config.toml
n_layer = 16
d_model = 512
n_head = 8
n_kv_head = 4
head_dim = 64
d_mlp = 1344
vocab_size = 8192
activation = "swiglu"
norm = "rmsnorm"
norm_place = "pre"
norm_eps = 1e-05
positions = "rope"
rope_base = 100000.0
rope_fraction = 1.0
qk_norm = false
attn_scale = 0.125
bias = "qkv"
tie_embeddings = true
parallel_block = false
init = "trunc"
init_std_qkv = 0.0189
init_std_o = 0.00334
init_std_up = 0.0189
init_std_down = 0.00334
init_out_by_depth = true
optimizer = "cautious_adamw"
lr = 0.000687
lr_mult_o = 1.29
beta1 = 0.95
beta2 = 0.95
lr_head = 0.00918
warmup_steps = 424
schedule = "wsd"
decay_fraction = 0.879
decay_shape = "linear"
final_lr_fraction = 0.05
batch_tokens = 262144
seq_len = 1024
doc_mask = true
train_tokens = 900600000
steps = 3436
dataset = "wikipedia_en"
MLP neurons of a small language model. Each row is named by its layer, matrix (gate and up: input weights) and neuron, and shows model dimensions 234-329. Each number is 128 + 32 x the weight over its row's rms, rounded and kept within 0 to 255. Numbers have three digits each. A neuron's up and down rows have the sign that makes its largest values positive.
A block is one neuron, or neurons of one layer that tend to fire together. Before each block is what it responds to, as a language model described it from the Wikipedia text at the highest values.

Description: Wiki heading start, its. Mostly the first = sign of a Wikipedia section heading after a blank line (==History==, ==Early life==); more weakly, the possessive its/their.
L3.gate127:143191085132146149091116124136112173089088097137126096165153102172120175141101085113105065148167149109128168063151145174193074123127161119131161081149147161101088210127136123129084105139170162121183122144157145165224140153144171133078077126096123144118064157114150131156105140152156140145
L3.up127:120113199123123145123094110111153063138115128200101074096167112124160152152141130162107121150130101159205144139148154122085167153160169153088073130121050165113158102110116134086105129169110137067097168089149098060108128125105137112159109157131114111110157156103083152114091130101138116099
L3.gate695:146094135128108134124076161082153211115086185121075093156149109131167142120169151163104078147148133162136151123220158073060164097124157131144113144179123188092089148090122166152070096184117112148165186142078088120216158180093128139114079140064137127158168158046196142146109066105122142171
L3.up695:145079188107099192153083171070139188147127202154087119154144142161174194103139111179138087135183117141170124102132097118080172092105171152131093137128097137077109142146147204137039093156105095115174159176085086122158136122162129083140073159097158166189206166109151153125161049103105143159
L3.gate1030:119101103089049160151141135077126133134104156149122103129159110182143103109125071172114135141135137143075129084136125119126109029144173118126159146150150075167146135143155141053069114116090099051126126094164103180118153101090071121121169131080092128172077141093118106155152111107162161152
L3.up1030:123116152133111133103109139140072130162084140051138099108077126151144154145061092178102177134149125094103132151171128149096143118135110166104130129108090110092122086126171153144132176197129094125161088191148178167144190169156128151087117120130180121129143113165086088129106169048152118102
L3.gate1275:138162129180105151149176108121162144132176142104124066114126115148121115116167082147117121179160173141170137153144125090163146108103132176181107150157071173064123092138146128154130216126139127110178159162107047092102162123150137159123079122115165162138148168103194184165139143094170103135
L3.up1275:220098146070115133094123118074121160110064077165095109143121151191143109161129119102150130157132146179151164123164103066063147091143162109134124130137111136155112173143102145125012080160134120095043135127090143123126142133080162106187140150202158112077170198078131134134089150111138083117

Description: Mid-word name and prefix pieces. Word-internal pieces inside personal names in sports tables and lists (Caterina, Marina, Sándor), plus word-initial stems like comp, prop, disp.
L12.gate382:135104151186076112111136055198116133110147099073204125095181130074123113098134121129163150091166144110149119167124134091149141118156081067119070111171157126099126120101113135148083162081144145114101108146146103118098142124122123108114132117077089102150136135118153220183187077106125104100
L12.up382:151103139107150105078185118110141084148150093132108108095102132144171145143075103082192106109145119138142130135151077136130138132162159157095147145124111193095096123131141098127069109140116172125088116116155035117178171141163169145182080067109098067133156142182102219073145150125159091090
L12.gate445:112118151133122166131124133169176110167148147108101140141130073097110111101148092121101146086166106113093139136180135126152107111132139141140099110149190130098073077102102110152155128064143120159131156089136121098111140168143087183113145090148073139160131140077123184132192117131107112141
L12.up445:066116095127097160199111055132139106136122142135102146131157123139130141204155142163097123143102138131119140160180108096063091157104088171138099094136112183153146110122038155152155149116145123066133114106137148101063128149078115165144074125107121100124147098089117140136144142123149124111

Description: Contrastive but and headings. Fires on "but" after a comma introducing a contrast (e.g. "physico-chemical, but not"), also "however", "rather"; plus "=" opening section headings, decimal points in tables.
L2.gate26:129103149090083110104095150135122133084129148166096158075126079080149088130156147116137113172118151155124121104119132107132121161097121186114118141190130122098076146152093154124144087103077110191059142131163132126142222142119117192111167115099095097074166148134079095096107127120170144176
L2.up26:079143122137160130051100106094133129099114113111142099166148084062160141178088157155104074141152100137107181192103120054129130107142151188110079171158165108146089109135138125123155109152132100155126103112201116088078137113113084135093164121158128105159110138115155128171150110131156169178
L2.gate454:122119107118162143131135103170139143082099134110150126067193075141072090115135137129126065139116128139175163143124192164141092162146101151081050131099118116102117104132155090149095131137163195090158105178106139098149150032134119161105110092167177168106117126082110133114122149115118181096
L2.up454:167112095112146148160098098108153115132133071145101105112173094103166139144115105135149164115125131142138106120136136119148115148199134144107064170116075180147107128125166119163118220116111092136131151131150151138077137120108138135138112157234139159124082158107141184180145130150138147094
L2.gate465:144114131146128105113092107140153137114111179156131104137157058159180126104128152125125138127133159155175135127162168089161131126135129162116108168173096185132092144161132179124106176159119106132092123177105138103195111092162051079094185129107086115173141114107108147138099173076091126087
L2.up465:178115071156146169095141168120164166146114119127093108167101095100125090080096140122137078146107100180084133180095108118126145089186073178153099141107132099086150111141125116098112114157114090108099079091169118121149114102156166160138085148132126141121178158132179086117131153190161163157
L2.gate860:141080154097114055162128146154123126151064133139132101057173070119103109131117115199119095111064126166106148155123116104134118130164129081127194160144114205151086181165143092173087124121107107148124127108147146138147114118128109155176165075149117115150119098126174151108121088121143079074
L2.up860:146091103156129149123099072142131171105113223111093110103173117176138092130099106120050132166124060123140158173127134129136139035110151153082133141129187166113124118123120127143074053069119109122118140168186127113153137185145131114123107158176119143127170122175106155187134154164092101095
L2.gate1062:150137149104070157110131163081110085117140125043117149098082083118090114119135147096097108165101181129096122122192157116106151137209145189156095186194186135094092138164136136092124137081111093110107159145117100125126091144153163201137132038103137121100117129148136131186137128070130123208
L2.up1062:135137133143110171138124108111177139124140089148155153084096119124113152096174178127154115099110064127119106158184099149044138175166103107051153183117162111053108145189140154100085154129082110118140135157113100151150168137147127137148155109145122096175158121115152128144127124094125165179
L2.gate1096:154123088133113135115176095122190155123092115109139102108147150123110168168145109169068115159142134125126178195067180073113093146098159158087150138128088108148055108100169106190113143109129131167156170161109084181090105113147106106109154117149113105156115123138098143109068148141181125101
L2.up1096:125080082157118127141120065103115177049150164136088181053169143131178114104066166192140147129097121100157127128138155087188116139092160155118133223134138075138128136162134119137135120129131081124125186106194147154109140111132113115144144144125121116164168168100121136164176126138132034164
L2.gate1114:110214159184153126105132083154130125086172129133138135150113059139126075127125098130131118136094138128116167086185109115130126127127110167088171120128133153145119142126042199207107148137121175209103136105174166117156117107145128093142052105110191155127130049161148118104141138200110124120
L2.up1114:099124115095115134142134169147152124080114101178151125052129111126071095056125080173128095107138114129171128134077103123079146108056154185095161115069114106179065144130132193177119167140135179144106106087192178186114130174115075099148117118098138174125146168197118148128086126111092132146
L2.gate1260:203087109125132109138162133081143184123115062163168091139121111138111084188134191159144169140117124152138190082138152098149131062148149186091108114183095130189092130102173160127169131123158139168145080148129141113185107170103095154164113149172094099127153195095108136160128176138153126090
L2.up1260:138068110176136063109169183142167129166158140042116137107131138095109095110074109077119189181056128167148072066096108171098156125217154179103097113128079079143107121120211220119163128128110133168149075116144125146115132164117090164151128141155082176144085136158106176110131105134089140137

Description: Word-initial prefix fragments. Word-opening fragments that start a longer word still being built, mainly int- and similar (int, comp, cont, out, Const, Dev), as in int-elligence, cont-roversial, out-skirts.
L2.gate162:083153113124157095074109132120121184085075195062144098138177077139114088123131118142150115069132153141106183109126155154089156213156140164142171120105167143143103167132138090111095120152114112109171171112132102089133131166134164180090072109096165108142112102124117088140065099083117114145
L2.up162:104102127145158072084194153110168158154133126156129100176157115165085082085124166130154093119086170117176121055180223165112173129097106098122097155104090097194124113106163125127146119120139155151137113145127164106137081120164117121097146159096099110140113119090150113113150116040120151091
L2.gate190:071148136182116075094133116083123081124122149094174118131113059123064072106140152114161129111108098036155163166171109111147153162142073154128083114137117128127165139114089086159130097154107117151141155121159134178112148142112117140098111155120116160103171076123167128125068164175077132154
L2.up190:127182130085151104146070121090110102176097110120097120137146145083146080108087110126138138162148081110152141162098114148131138155142150093123194124137150187130094161081165071129132106136130101113106113115138135121047160120148118118145131148110099183069137103112074105146127093034100160114
L2.gate220:068123185129088157114133085168133111133135182117111085073148144120134126177094180053108166169104079104153143117147116160143141131116144151108140134137168106145179203177128082187107074156166156095133127073110199111109154121137118186148126166144118141140133077085127115090166112156067099161
L2.up220:112157130175168098137117126130151134080163147154146127086126165090167168117121179104159136133083151155113014089187146093125195144191147181121101167144160181154132151145176148077099110099129168203135141071168143171123166063130123104145102150088118132225108125155129124116121154141101123129
L2.gate228:127187124063066086098160160140160083149140160177100082030148161152110120162116180060089114107176138161102081112143107160140158099159181115111163131157155143144167076123096135109148135144081144149088088110193131144109174107097122136116073032069163126166083130100160092160151091087152074108
L2.up228:124104100078187089129142105140082166103086131180114142181180117152092100119118110147135054153146076117117132112128137134135144137220101103162097139152134135169104049092159092162142119156116108158189115133156130139135140124097122123118177123098173129139125160120109167161135146208135113128
L2.gate390:096105197122137079160160082115098075056125090106172129154116125157099168170132119105178147169112156151083134128185120138086120110104109159103117109109098158191156130150135133124165140142147195137115133141117058141124139195124048138112078127148128116176045145132167127142127085162096149098
L2.up390:119118089103096122222132163114132127154134119121113154108115122084160129157159098082205168185115056093216137140168076125153103154148096131101142116114154124120129161150087063146134168156100152122077125121149144162130094129178076090131190126134118128199168132130163149143145057104225175127
L2.gate831:079116154150117141086161148136154131136119128133111075117153143076122057136135083105118142141166113123152095150164133199122109086121189155179121095133143108091142116120073141096132097104128187131162120081170136075111132120096153132185095133114095080188109106160103196129177116099083191157
L2.up831:108126113143145124072166102159136122173142178152109128121082111126095130172142162130154159142196182128178106151101150145169090064156054121186150129147124132135101094139154128097106123088115119121121023165175140080103159172149098150147200150150171145127131134085150154100125114131168137126
L2.gate898:089089172071096142154108161042138103113184117162153166103163148172129148124149122163116155134114134128176147192121114120130151104125123130156134126110146117133161177127086149222154135100152182125160131144137156177121098089103136196118094156047121079122203181116174167114119158077166146128
L2.up898:146145113117162098142119132168145085083146176184138070054113120154105056108107121126114166148158040121109180118164135105110130146143131164152104138087150132142139147116113176111159130191175147115108088159160144189123196191170115104129122115118182136121217201108156147120122079137122114152
L2.gate1013:138142168129046050074116090147065120167160106136107158120143125138126149155186175148125070159075122160172122180167062127142095090142134145184088079147180084162099160128121105151084076134150150134152080130155133116118181151172115079114083141085110150127149095143065129103160162159179125118
L2.up1013:093040117130094140169050121119159140127103092161011138068200149141162114137153123185111066108095127158107108130169097105122114144169101125131113131117100139087090109104064139125138081140111060126181160154105135101125072116158059082159178191079139118115149115132115104084185113117116112120